config.toml
positions = "rope"
rope_fraction = 1.0
attn_scale = 0.125
init = "uniform"
beta1 = 0.93
final_lr_fraction = 0.0
MLP neurons of a small language model. Each row is named by its layer, matrix (gate and up: input weights) and neuron, and shows model dimensions 0-255. Each number is 128 + 24 x the weight over its row's rms, rounded and kept within 0 to 255. Numbers have three digits each. A neuron's up and down rows have the sign that makes its largest values positive.
Before each neuron's rows, "fires in" lists the words (lower case) most often at its 100 highest values on Wikipedia text that the model never trained on.

fires in: "department", "and", "soviet", "assistant", "s", "departments"
L2.gate245:119168119111091172113145140117132162121134145130089137091136134138122125142124158143143120134102121178127134090130083141125136178148166145130145151107092099131143087085143118142094154150155133118096119164155084164099098146161104120113143074072117155137126104096114177159150095085109127148104120150111111134126149125090130173129092111119121152128106139125137152134120158115124157115137081144131101165164199112152100103134179126110175117147139151130135143140143114154142116131133187145143165103144171167094133147107087119129144123176133152108139120154134098099139159139122139088141170134144144137116148083119128142138148123121107130110118093177134155125146131086134152104088150097120133119105114126151107127156114120112132089113146097135063102136120115123126120158127137
L2.up245:142162130106163116097164115114085153169153128145092131142118142131144126109125121149110123106104123113113127081054120150153091132150108180125167137122122112119142140108158134101097116111163182136128110129114162080137151146161109120133115102052147151102136112105081124124135115164120107138089161121173185122100103117137152143126098093173104152109133133149151098126135115086148131090116104155121134138163128112121086114105105150082132137154105117136178133118136135115122120134111154142168164106079167147160136133116092137109141155121143110166081131141158111129160103165122115087139128067122131128117135111128105129138145131168139112129108108074121153111125147086139144119150140153111161166099148120074114093130118108148143130106141108136118142126109125141140167146112141

fires in: "there", "where", "series", "street"
L2.gate151:099096143099156128107138106127110175151123125134159164155123091122183059143170095122093156113104127100158154139138151103121095160124109126132142140113089094122147128132132125162130106144125138129138130128106137164125107132122152128112109132094156164156102124140140141086111159129121143123149147158137113128156147118096060184151122157101090164094087143128115145150147102130120138132181133118146184160132142115126136137130102100154193131129125138106142146092117145089162149127116125096174140141123161155082101147134119107123120085160159115180131129151131101142103130161131154138148128110125119146093111173179130106110093129085155151128171127110123161124128088126131119110130142095137127158092093142130141191117126133122133130116146168139133127126095099173104151115113111
L2.up151:129155141148118125122125146130161140139136124136159143102161151101123097133120126139088124156175158132160094056149146188092126137147104159131114120122114163132125173119159170138114093158113122145094134107125174107142160130177153171114098148148086092159124125117157138116095116126127118098155149169121139154117122098115136123135173144124123116122090130140116114148095107110107111101115138096081127146130121184101148115126104108128148165113145123136133134129098114085115111083123111180151136122155077168123164153147149144148161094132121139099124201170175084138131130115146128117165141107142112139114083161117158114117119116148133087084152150150155116134122124121120102112126143154157150116113118096158107129108122138103137146101159095132116107164109138174112112166120112

fires in: "he", "she", "son"
L2.gate483:059108100115158140136117165132085150133158095142142093141084121094101156156078125167142107146154127124143091162087132138114122138122144112139131084106098152127113168097124136091112099161121079122173156113167142112141118104123127110139105130098107147098165107152111117146109147179152123102143130135106152182114117112162103144145108147121122123118128104126104157159164090111149162092142152103097130138102102137098116137115122116126133141176106114126110169100113116138096152179139125137095080103117146132157092121157091102160134129104112145126132178097177169132134160129126137144150122120124108124137106141111071139177122103148131146129132136165140152145160132160179112099134150114117138129096155129151120150149133097132096089099115144145138122127166089148115092122127129
L2.up483:093118099140123142118140140130097097162095130143114130125123146110149137107119101123161118160136093142123087088107147159123114100121120135118086130139113165185145122147124131142116113167158101105118172125110176128079122125097128089152071100101137088166110111158116138150178138127155115097100150139128146114113138126113154123113129104130140135129137170106129119131130118138100101131109126114142094186098157173135167126107125120123136111161159130112123076138138089128118144118130109104140106104101082100132136156119103078136134099164164161154172146163155120134119126169087147105134118194142106119137113150163149147126108161161156122135131131126082147134116104127174099090134149161118112124145165072162145177143117091122103145136143133092154112103110101125115093145111167

fires in: "they", "club", "band", "family", "former"
L7.gate490:101138170157133132114097125143108123119115123130121098134085116108125075119129135100123091133121159074104112148122081160162143156161123150099083128136115126113125149106137186144122116101129159155096162151140139124073073158113122134147156081181149124099144088117136152124117147145131108192190135157129077113139110144151133116108120120098119152131114095160103132164137054114164124104114143159143135160131101151104136119134131149126114130161174159129104096157124148125095133156148105099123110096130127114147144137121124144136141132110090128086161128104128098148154135151138168163110129139174117129132132149170154144142127124103155146136153143100111101149159115096159102097095135126108128184108160149131151115126125142114105140082164146146128114155123135115088105149139110
L7.up490:141109121147155142144070135085125124125122104147080112144115135110124153139136110168097114155161058124142115123131124108099116144156109117154125106104160158148158146112086103188131106158084139165123172090139107158144111107182140129112094110146144163142120122126106114145153113131088150149138090110146153152118118138143139113117085113113153133113096167074134087146092114114140158146092123155099122139128131109101139151117134140158143143130082132164119146128095142118135125147136137125076127147134180100107110135138143068135089149119094148130139166195148151117082126141128097086183132096138117135133095114149130144140116113117145139141118128134107121145135135157145127137130120127097150114081158125136166100143147142144154132107143175126106114154142149200101105116148153

fires in: "his", "no", "some", "their", "s", "any"
L7.gate109:129098103144130100107126140153115149124134096130106134107099146128167107147108126133169177123088137115132090113116123149097109141161088142147136146155123071171148126076107141151153170076144164119103105123158157133094144160156122087131149127105130121136144112100118087188107120120103126136127136152105122127130144147101156113101157112162126168150098148146116122169112150152117131112113157149155129119138108066097157165117141098153146123129136105160144136115143149128134103147147136107167174079141110125160098146189118122148093118120097142132129102101140122102121121141080181112133122143100156101175144115145142100153178157134145115116150100120111143107098121124094109126169125145136114150108192178111136174110131097119124108107140112151129139101102157119124151094150145
L7.up109:124097129114121119110155109143131078107127103126091098143129157141130143183180114131155154087139167137137137108122114112127161111108117122155098128163095121136140133125132130135107143113161147157147087087146099114159102156108111150147149116124165064140118116115145117141133131094143137122102118124128133139146115135113147124128166119105131125123148106137112127157105097107145115124138159098110138129151112087093135133118141125127117088107081138123132114113156121133126113129182156117120120132121152127155092125128121121091116087121165112106116120102122151177108137148082154121173129149101151084125146131206138113117115168096165127102166120152125129118107107115097113113103128141107114138096174161122104120096133095168084089164098134144182152067178139137141134038157125

fires in: "and"
L7.gate148:130142109086086177121137120115124133099126080125126166167115107124132093152103147125114146139098152114120150173094122098149126128142132183118194122103127134169145121112137142157129125101131131143144124156181152111158117165135140148156102106117164111138109146109113125146170138156102159182150136146075151130066102174104064109090093109121132146118143105124098117160111104141100147118169112166131098173104154144102117116133148146113098074094125120165145145127110142126113132158129144109157115154138107133101102126110133124116117155154096162113102144121184085089140109149110139151161117157150132086106112118133130124136107141086131151099105164139137141113141160115133110133095148135097105161155157149140169141120122113110129109104139154128121107094131185143133118113123100
L7.up148:117091077142102094144149161143109128153119123128104152102188105104106079128095117107119114120173153106087118128129122167125100100148125148144104195125123128148152140091143156159149109108120174087133102120132106130167122141148122144127148139119138174099122136172138101137109148122085142110137173146112105081090097124119135142110079161116112137123157103178141113112096089123158127132151085111161136162100124092107133131113147162131138151129136162178162133135158109122153111094114151106172134110121175096112086089141139102115144178146132179139092163115140118177108098110125131133113124112099105145127145110128121128115146102121091149150107114099144134141161099107149145120128140135176120118152149125139132157119151128116088115108145169119119107123091123104123147094134163

fires in: "have", "having", "route", "elevation"
L2.gate97:131114097128129170086149130161150118138121161131102126117147136126168154088136106113163164143119158126123131118104115117144133114120139098151146146155138122106160148103115135137128124154163140139132151132143126141095132134092148151166137108114160092114119116103179135144128149104146083114095137116106181113092141111183129108127095150142130121131144055119169105110136144159120112118093135147159126109137104164163116140107154133135137137131136146162074105104093179103131150124146140144143103166131135137110105117177116100094121128117159122149104115148183123159103134173115105144136108094136150144133151128098112155102175117137118109148159130173161126091104126122126112077134122080117133176142061110142105173143100131132127106091192128117096168146122161118116138134165163
L2.up97:125110149097148107127116124135113133121160133108113134125136151131156221172063140140133132134148133078181200096119115139120122164122121127120126125120086145185160111119129108162145147106117139120156125114102142136138080094106112118114122140146133120117138132099156117097116137101143107144096118147082125094164148140099138098142122147104134099096132148119111130145145114133125133113143131049151161113141111111102167111135159166126115130150158131129165103109109111176090161075134160145156179110175136114133134112165091099150131158131166142161117141151095138138133112105120146119175114183125102103100122108136131124135157118138140128108123094130138120100147120090084120140143117116099133103172103124138129140094151147103148132128141152122092123181152100123145156095129116

fires in: "is", "was", "are", "became", "year", "been"
L7.gate451:153138171123132110125148098145091152153147141110141129126138120161137130139143158113112153142165168143073129130138153124109080138123132130144116151110142139091151141119127150095146162122112086143134153157126135125119124126151088135105150109108105134128124162134114172162086156149152109139170131171123116129176108142111144084141102148147131117105120129123127100101165151109125129084118121126116071063144178128134134147097116147132125127175139129087114091126142132131124148151127110137120173194108170113152114174173127150132112130111121135154155096105103131099132166110128125126122106170153089114167091154098152117105153097097122101100101119159131070122122111085122096084153137164173136139111129109142099117149151154144100089124145129130100128125127166133125112164195127
L7.up451:124094111091123163108147125165135106113112083132145105149123127146124129131162129157123108102142120150133160130102116160146127140137145160071126136113153083165095126096136154080121092110124107143125160084122147118125146106146141125107178145129122121098092115143109102200105141130105120091143122133134099132096106124129101110154111089170124160134142125161122156153098142114118137166078132161150142093166147141173150093145124114146174106167105087121136119139149088141110122122157126113130143073160172147122176152136123139088133079113102186130151113159118106136142108094106133107110146160153098160126185116113138136140144130128111154129088144131109133084162073107119142128142152129130133149132141115150115097127129125131135172104137148170085183142129123129117141119116098

fires in: "three", "london", "charles", "valley", "french"
L2.gate215:104119119075105127146131180098109111133167132117118105139125120137143089112145092110126160122133150146126095137159137082137134147097151097105099143115163111141146128148154168115124145137124100116088108103192149110097136140118156111092137123179095142113162102110070144124113089144124113120117153095094141143164081126148120123142105153163148134135096143152123152158135103108148154146139135091143142145086111148152120107101094162141131146148127128123201134088096093158135134139145096127128135169084126112160099131163119105131134104118141156102118086101107127132092099091118105125120128157105144172129153105118117127095113138161084152102134129118127123128154117140143143115159167110125137087111162125133118085144110111196143130072082110155146139159130115111097105142106111
L2.up215:116160105140093140142148134123084111123091117113113110112115129125135128093101112062087135070121180147104100153131109168148120113115141141148105155076112108102098132131124128141085123165133119119111106051160144124150143095126130192143127153131090154102148090160103156133111110177129103127091164136122087139135096118106125155135088118132137100106128144125128136140112087117151172137104120148111154122112148156136142138147133129155099138126136152130164128115162103121133147097146137101114088094133130072176150123135116127139115139162132129114154136114114121155092117122121146111099147136133148171116116097134173152152125163094116109080082125117108117072141123125118135104161156146088121144110152137125154132129125143172145101122086116125153124140118140160107174163068131

fires in: "and"
L6.gate37:175132125158127099152154101114113135131130123154144143175171131105163086120116118099157083116120147115132087124151109137093171137171101140157121125123148112135111123126185134165122134125107166130156151138134154134120143129149145135168144086105176092134146098147135114150076143160101162110145122124096122104087146135092179155109145117105116153141100124125103172158159134103097131139107087108099164122113133173172089111114092131123155090148146146113132121163134129136086171133141146161136149151112162130160103146147110109129108135179089102104100152150146130128157065113090139107135123142142122096130099125134128139131149146117129118094185123105155157061130111145152165128110161130116122154187122136107138147120103129126129131146169144154111109123128112123124110121130088
L6.up37:119150137116103104116104161127121146124135138143119104104148129119130121120125141131152136109109153073160107098158126085106164103138165166124134120158117112151126125138131122101123127134144106128149144135139085118137164144112135120125106091152095143138141143130122102155108151063081151101086150164098156209112136154103122100144123110125151144132123102104156112141139162143085115149187123162163107153160166127120116153119102137148122119133130118137161177141088144145176122144107155109136114124110123149078133099138134160124161124120138119115098120108133092096167094115155102109134128110163147121122120128111097137159132075080087190145088120125149129152087151123111090165121174146121181127123164127142119138139184110113150095115101129090113154121170150124126097101116154

fires in: "october", "original", "april", "rating"
L6.gate496:104129127159111157111135095153130135104132090137117119124098106149139111159161109136099101100137151063087131103141133128130133127158100120115116149082133090167130142145088135089147139107136134114098141111110160145102171153131144120144103166162097087101142162089142153133162079085093125168138109103097121123141104116094166104153136154128127116135182082154110122091109107108106130162084148089125095105153119146097134116122170161128123106153126122168124146117128111148139092123098128125100133130098084117093119111149133177107117141138130058161146106133151137107140135123128165110115129134185124127105130132102177148137091083129112105154157132141167118124103170115143122108122081097113123139138135095115103126118096111163131107139115115097141081140133136167115113163101117
L6.up496:081117129139101131160146102112131080100123137141131150135104154074114140172099080158152068138121185153128130141111127143188120131130124106170143105123126138116132152175102121136103126089120177129146121124131145101173137094110128109120099145152144094161179106159139140139109114123165143117149132095097104143073095134169110136103119156134127170119093119074138123150119097111117125113131123135112123093127135149110118101141173109106137145163100118136176153096106182121113105116110114125132108124141109150105136109149149186109126152104113167117081113105148098131093160147162153150153103120147125124124121091122128184147080136111166146125156161082121116143101148090117131148131165152105131118159139133128132090084139111131139109109103131142112127115132134148102153105139144

fires in: "as", "was", "become", "be", "is", "became"
L8.gate141:174134087137146121108114137102133130105137183127157133142128106124165126130146150073106146126125127152127128094191122147128095146117116129158167120151140104106124103124110086171104134109107138108146152123111118132119109121128157092113105115095110143104117171231121145114114120110150129118153134100095110110114129157122140105130131145122148091107126130120099097142128134150129110158149101149155151098144152125148118125123138135146112144166126133123144162105083143117073187144117177145118142101139147128135101154117198137129139179146146108160143201148136148144126130150138109098132152125139137110125094099110119113115071161072165146120102145149149128127136134173140126091094104104161130155117126152087109093089123133138130170128158140098122122163098120128110136099101112
L8.up141:157180063122151137147099104144114169129088127093149123117124134137139157151165137160123167150126109112081142119141118121127144115096103114154095130129119119149088094113105123144176095162103153144133147139092128168144172169125109139140105119118106158129092142138130122130174137130127116111189153141141150124116104114168130136108143146144183156113137158162130120118140170115142166152130170143122157087134143168162131110164118150142138180135079126135127121068094114127112155111129116135106154121145178110097144119119108166111169156135114117114128113119155123123153126143142148118068160133130148076120123134125095110174164162134113145112171128096101122155109102104129098124168137158120123095126142178108099117114096124097159159125112102102156131158157146131130113117125127

fires in: "building", "station", "students", "school", "house", "buildings"
L7.gate625:143172139110126096122106124092119121128125126145129115138105138138116183161072136097134150121141109145101099140131149170155140102152150141107065086087149092141126149159149115140108153163150142148117174101151157129111099136098121125114073104124162126188128101186148117093143131165133109093126142159131130125123158113090073152131106110133122156141122147094149114151066128090154100153118131168113162108117165091132106134089137127127150135082118113125107119094139142133134195141091125135122123161143128121130155120125113138171146141120143123149106126089178118124135074173158131169113144102143125157130119110104127117094102122116122105137106113120141138119116147122130145130170130106166094159105128153124166089156145120147136099120166124132159153121116099124096155113163126
L7.up625:135120132115146136150154121079118142095062157139140126148106151131101169099092131120124126166079139132114153123075098094175125135140176135108114106122124134145122117168159116156121101135135125133106111166132148141076096112137135102171182113121121131131140160113107124111167165127119109109172099150120129083111137122121139121129138159126111105204154133158116114154111105101164129098100123141112146094117124105121159123175132125101154169158159167130123125120139141122110179132116118153137122144137139092125133099096092157134156141099151115104118158138140127109109109117094134144146105124131140094116181137189161098115134124108162163094132094135156093129175118111162153117155098135168138116143106146116136146159085154116097124111109127094115147106116086116123143090147090

fires in: "have", "having", "middle", "argentina"
L2.gate504:106088160143105142130165084143092170136140116151120103108127115092108143160194115107096119113106108134135125119118096158164129111146169130148140077127138121148119126117102131102133143152116154170123159111125085136093138137145117131123083120064133155114159158133117137137093173117117139170132131147145112138125132139150099128110096165135152114132118120138088109163153180157153142100135174130135111138138172103099104120107165114107135113160092141135095166121073123117133135112126170127116153110106117137119140150119131119108157108173122101153105113155103138163087115097133122105154143159112134130123137141157155132135121108102124132117126104163148086122092130130150101147080115092150116179136105122098130094095130125128150160146206113128158149152085080159134105109110101
L2.up504:128118134122137087122170093092113156128147137127136134133121125137130129137127122127139126119106120090149096174093150127155124107126159111118119110084127105133125124125081103076160070128118108100162157109102101111195138092082151103152143124130128126101096110179147106152130117150114126150123106115125112120137133171171148143091126137130123155122150095135139123114126131081144086076111132163176131136093156137130131147137146167131165103113153069129103089140086116127138160162208193120153141095155134130184162117153135137166109101129150153139121109145121145112118139142140171117119102097140087157129107083142116098162147126152128144111128088120121122130157120155157081169148098116113127124146147124148094117122158158138127104161110147123140115153121144126136144106112151

fires in: "was", "had", "being", "were"
L7.gate26:110194100090118092142164071115100153138137120104119135158140095131138104116163121106158110158147161109122132138094133132150135123128097137154147076118083086082130150141112141105123144148189160118139143139111130086136099151142128132138129130132102094129127157142149171135139142115129132123129085168132103129155117128191081100128107134118176111146137153116119114153105154114125127120136159131086090169124091109113124101123160171106119105141081111116135144128102111170097133137117110150139143096164128153118139132102150116145097160103094136169152131114128124123126132106151142112111136152146144098139113152132102146135123123133130129133182129144168115097133131150144134106062092145121100169138166115112132150138099103073087094142101152170099184178137134114102113109141125
L7.up26:124163122155145139108101130154121158157135162095164168143147137132125138108113087122148093136134109131116103070167118151103104079118088153131145184140176142101186127144138126166104153061117157143121156122116168144147123139090125142142126113132123114129102176144087142146158126122126206091125115138145110094104128108117099165153166136101120126114132147137124130167106117118155122137167151091108126127114119121119120110142158159115110105136147124136160137157113096162115087100151138122114120162138111098127094152151157140140143132155120114169104171118132172094108107124147118123116109144120097160159141073102135134165169150107086140129148140141090151141115163126124101142093136105099111113129103104121155117124115102125084111149113171097088123145099166123163130128112110

fires in: "that", "top", "certain", "last", "first"
L7.gate489:150110162138189138084095154117133115103122104129108150168117122101134130159089137122148123152142125109113106127127107169115125151156134133126138091143109070193100161130133113137124148131136081111153123121163105129131101140107152118108067118114134117152130144116120122132167134111145111165150101122095115115097127097165132145075151137139115158153099126147110122162116089135150123152166113153094118107126141150159144116104130159125135114111090123170144109132092093114103078126109134165098132108168094096130161159163104135140154135125124128097131203121099186169128124153160105147104110159095165184105119137103125135139134146098122113169130142159159122157154126139116176152164110114143121157144113096161125127133126105111138109116098168143146103097122120158092111125156134
L7.up489:085098180137087126091126152117141094146122121115095125163119138116146148126118081104126142172096125158131145102165157147109136111181124138098181124129177123153120084116127159132122104115106116149107131087182141148096113098074122111139127092130073149179156124178122089155094130107155147089113091140119104170098137126136116136117107117160167121118116118125136150147137080144137127131108112125157181122133160121083120135146141136124156157127127105197133117170138146121157154138132091107139163141149121116117154136159125148144114107112132128083095130113126115121115126123098107149140103086157117107123093130099140130127150111144143166153116117132148133142099137112100126158124159083177144135156129153162151090133121128109118143157192152147125092109139146114118123108121159

fires in: "when", "he", "where", "would", "held"
L8.gate622:149135166060138130133153142113095095141135119150106098141134081115175128124146146119121105142123136106108091121109116137124140155142140137149130135119128114138080157129105152082163141123147133141112109123140179124130110104151136149145126128148119120119126147148083146144101084119128078106126133124151105146126103133112084191158181117113156134116125193157145159140102137104137130128128134105152149169178145117130088119166132112089146140061132120127083175083118087115099095127145107118120133107143171147179121143156157128112144190101171145096126107079145119184121162113141119178122154116151152139172170123162146159136116113149144117142121121125131109140107129144136142110189136128096115132094155142153161144125145119141134126148129140138138130130146129098102101103118146
L8.up622:146109110103132159163124118091078143112105107125123151128129140137139130111171138111102123127180105079151124108105166157105098109102100148133129127097104156112134131128133110104110119136173105125110158140124164089109159082165142126090105132124138142179102098146123150082151140138105109134116103139139162132106087116155149135156127131139128126158117103162113123146177097101115141151178116133119134085120181124132147140133080099125171121127132154141125125117168135070112144122109143150143140124114164152177140153160136147116094145111144113148118127102075126122103135103125112118131104116113146127129134094160098090119122100103166146146113131091117120142147155148077092113089142141157174160080065088082110119137097118101134137132138170164126098122097124163125118133099105

fires in: "local", "located", "democratic", "s", "location", "development"
L2.gate28:088090152136147111127146086148122124131152127135116098131138127121134123116088133109130153132129103079172126105132138139148117078149154122148125122118179108129199152130116150100122145105107087114126108115109123127132174141182147128112104142136110108118150130131147114113104161137080143130116121146138082138151148113083182124119109166112164131174109151135135123169098167103135084119129090121124152183099168120135117117119133143144104134110106166176144114124069136097100100162141098183115107112103125102124158149150143087119103126108113078153113115115128151086147160114135162144154092130118135132147109112102120086083085128107116152126122167133099123117147154175108129120152142163138158144161148164096143144129105146125089143113129108095099129090133155149164131132108142
L2.up28:133137128117137131123140117115114127134154181143114144113127152160153118121139069130105183138125147149146150094143112136116174157101115146107143131108147097090124194083098128145160142133076169139151100148119126157148144125135101158140069148106127127105104151133135128141104144193148139119106102153124143093141119126138158098095129145143132107127135111137153141103107114135114151092121152118128121170095134146143084141099156144131084106080147147159133160147112163107121113130136103140132152126123126103101162147145128105109136122170120122112124085160072115151092116102178098106145164146113108097139146121126072095129106114118132143129105154116111161117123180112128138113146094132107170123124077137110090115082155117166084119103113103110150138057151127145143096111137133

fires in: "an", "another", "any"
L8.gate206:150112081127136137071079110138159149104114171095133097113099123174130122117107129151143134115173141150133109169137143167138114142162132100100097154139100152115115132140132097138102168118141113129153135162150113139107101121117141087111087148121106130126144113088115130173102139135161130117136137146125131107137103127165151139127113107143157149140131105139115081126049125139107123127086138109106150145118113110120163149142099136143131100137145098100138179150113143135126113118102150099159145122105134164120122135157132129124126131118108142120138151114141107129086165109125128106099147153123090143192128106145155144128156119177095104081112152121096110128091073160136103070106111114132111128166092155075086148164136117170113115168079095184138135138150099118112136150116105
L8.up206:137103123110087163092144119149113119099129168169132140129140130090140157155126100127112163118152145131115121164159153126090124138130115117119116157178126130132093079125132114166148134126161127128105108095120132118118100180153079076098135131124092125098071123166107079150132131124126146143089111106087139120132116096085136122118102097114205150121142099120130116131121139130084146182137144123117148122139135130122112098155129136170136132109143109105115212080170103112147147143130116131127153157106129165158132116148117105086128126152089133127117123088080102120130129153091091155122155085113130142113173052133118126107171149118116150105146154127133115186128094136151145103131132127147113118141150143081149142150115141144140133144127126143129107142139133149119138147160117

fires in: "or", "original", "originally"
L2.gate636:141086118179163125182123108114136106129145105159137121168119133175106124171103079132175114127068095123149127115127175139138118135141139165157098158118136166148110140100133140158092132125111114109102154144141140121187113113123114119120092138093148109122110141103101174160151103156145123127114122162098172125161136125138108126096168111150128121110148086112142121139127144089056143187134157159143110101099146142156100125090163137153104142133136121156102133079126131132130089126158130152158122147138119123134088116132129053072140123137118144140140123159143150106095126134125082133117138151127155104156142121151104115132099130122125151095129137153131155178120097097159123177101101103167121133116143147157135145142158142135155137145136130145122123114145114127132177093113111
L2.up636:132106082068110130130114148114120106127179136148139128111187136163166130156125122149139114146130117130110127134165114121135124097086096136133168129117084140068124162138135119117111095144129146102046104162130132109137086127122099136098111148141158136120111144098155160159124154129076114124146133134130118128163120150145120165148176151127123088116080101103143144101185139115102136094112135113169133140099143107143127118090145122129137176136139128171126112149163128102121102105130127125136139145110134116135095122116107109141122110154119111152117159149178145157112096125116087165128117077138160126170139107141113093135123111151097146120116165139143108113168121102176132083087132133192136151181130127128110150117097107171113103147150111123122112096134137122094116087143149

fires in: "as", "assistant", "became"
L8.gate692:114129124115107117179157095111094129079116127142158159147101142132148120142100127099086136131151116143094126157151125124085115118144104129089141119128075084127110078093152114076103096115097111133092137121135144127116121129129167154133158116128129113154076135138109177142123125166135142138133145114101126143107111118133147099128138086097133122062155141169122090142099133131119101115121135087133146106100105191098092150129119123118118105119149129132103150131128095114099116152162143136166096160124113134137174115139135097148159140110138158129150135144169108110160198115098092128113151154138127141127097154146126117125113138121133119127138132070125107088132144116103133123088097153127121106057122107090132096161129119108114118180099112111118141134176150157111099093116081
L8.up692:139134107088165226135156161126125114111127157147114161134117139140115094110165145161125131187138125117129157111119130167141116080143155117141142112159112078104154160113133153112114107171125133123132115107082104114144143104147101163136093152130128141086138114151123102132096128135096159127155118092139145115133131133111130158152142144126181102104150108134141141114160137129116138133109100144126105120143137116156112188112138105160128128134124111118154137138132119123125131124139140138115061175090145124069152101155139115131153152098109137160128098143126148147154116125145125126137139112161110069110175098088112130123161095128094121075141101091134119105115079114154104136090107126116117127165168152149145123117131123129140141100108122142115088153140109128078194094172134

fires in: "and"
L2.gate481:126169140125111087098161170093139142160123142130116146142139115183127130082149119138143108146093124118131128130142102156157087086145122181115122127153083148148126113118114088140152127048154128138103180137133080121151092104161127099157147097125071152109118138135125164112179109122139143138121111138137148106103117127141131121076111123140155135113105125122123141112099133140143117120150146094156113138141137082136125120099135155157104126159120138126139129098113120108117098138139091107148103133176087132118142131096151154151142109072086136149153143110146111144103135202131144108117125099114143109116137121143146166146151096114089090112103129146174147128140146132095126154091144115087144134117109134155105116168115136113132161067180116156121158133120180115107099138099128
L2.up481:102177085127125149134144107131164136091101117130111118114139141206116112123120140135119079109137157084133128177097118144133145135169097150115104109161139152103157119124098119124157141121077098147095129106098098109140130122112132150103050138099160146111185126138142125104126141146116107063123121097148110150109128145164127181092134160084124115126108113133115107154112080156096152172142092088139165121154133096147107153154122120153106105131115140161123139137115117112119146131112104173111139114117092102133127105119139124086128093108155130128089122099160130149108103151102143118134151107100114134121101096118104095175110112107158167137132159113143145156120124156107122087135112127161087136139123167162155131148139153111104133181130148150146127110150122140087149127148139

fires in: "began", "became", "because", "pacific", "become", "wife"
L2.gate642:154134117138141111139106123133122115170137139113154125115143138162117112124162137122126071136068142132121147168145132151136132153152158174124141106138134079098133088133139133134082133142136110129144165139133168150137163176110150105103153107097129144108134148109091096128120084117123108075140127122081166100141134112150108105135127173146143142124108154182143159133092097159124137184141105112153134154110130084164113062093132082123140183122112126153123139110185133146124169149126159124105134134148131112122118092125147130084133112108125125157132106128136155117131169107114107148155184117133094082150140135125106113122152070140128160137114119125092156146083144115143132168068153132132111084126126144135138097089114103156162093112149105100120117146145114119135104112117123
L2.up642:111121129101090092165102125129141121124165141119116133105138122154136131102122127139089077133096150150115192151104120159143153157116145117127112128158139112111099187143153119128168130148140127118128153127130130142115122122119138079076107109133074117169133107116097101116103099098101143121147140096121116126105157119107074160109115132143119104121116171146144143139133079139135117126153127090129138174137138156141149120122114052148124052153102122171116139136174147103074145131121144090151134082129172124156154137135139100099105140142126108129148158085110115125149130092153167144114121150125147112138143164133129121161146142170179145135095126190137147137146084107115111130147167161111100109102176138157119148116167142105142158139124119145116125122135147149133139145145093

fires in: "became", "began", "being", "before", "be"
L2.gate631:099137123171112122153154089129127122122106145168158107128088122137100096114136134139132130098094113117120207080098156145143105127118122132143149130108192140115104124106057117125147102121165146119109165133131132117104143200123106132166116118139124133115171146105153180103093131114128144159061135127111137167091107129100139083130146130129136139105151177112165136113120145134148129128128134169132122129091086097154155094111149119131122151120135123116125103160105130092118121151135101116137126122144150121112126157123141138127137078139128058100140123121153106104101169120159092106142141128147106145179130124109157124150103101109114114106163117155111108111135109169161108153109183105125088100073151125131142108117138129122125080159087102115129133134108100145112108098128116
L2.up631:140134117159146144154142112127127097133100103144132103144116137150162115099144124126134116156115109123144180133126142139116132156157162116143160106111149103113162118130102124130130164131124137133083121158133165148140146145146132151129141114159112148112146111122156145128099088142102127142120131151100125146088097112161136100134125138071140130087136114127181162116145160148156126144147123151180126142138105123131138134091162097126137136168096130099115113100136098107119105113099102148143142111126169140071114142148137151124133148130117097114142131139155093108138165090156129131126092142122111128168120127153143138181096096109065142139221103174138085133181056168153149153138118115157096105116102137132154116151093140174143080129132087104169119133136139079147128105152109

fires in: "when", "where", "unknown"
L2.gate61:147106123103122091163167140154079105132124107114128143096116111132158095143126145146095148150123107061150109126091119140105147114121129113124123159063116116141105141163179165122116092098081143142096136114159122122114127142103137145148128131105141125127121129132127111124067100141097115110171114142076116110086079076148125121146114143128145134120084178126182099124099128110095131150148147098104165084129082126153116171135133142124152192125150141149105181090158134140154097142121138164103128127155135106105142138116100084146111123120123082144129140093135081116167133100134083135127152095108166108128117142132141133129145159102144129153133131126116149129091160143140127109097137109140144121163111180166143143124114137134179112095132143139134102151132120120098135142102142
L2.up61:108132175111153114128151099121110104120126082105107169106164147154144161107168142152154142160138155096171127148126113142148114176107154107128132077140140141149109142148177086116152127100126086161119122091118131146094061108135130107136129118144135150118132143169113130130127158111137123130124145170114150157101090131174119143142124136095129124144156150123121128130141183135111114152128176195141121092116121119104152136134162152105125128184119166147123145091109129130107134134125142156137116198147119123137137101123096156156148133135132116163082096119134155117132130120116114114188171126117142118093128112200130122126147143092153155138117087117077091130138128152053114092140139100132117107134108153117099113129145114106141140143129125146123120165138143138120109121126185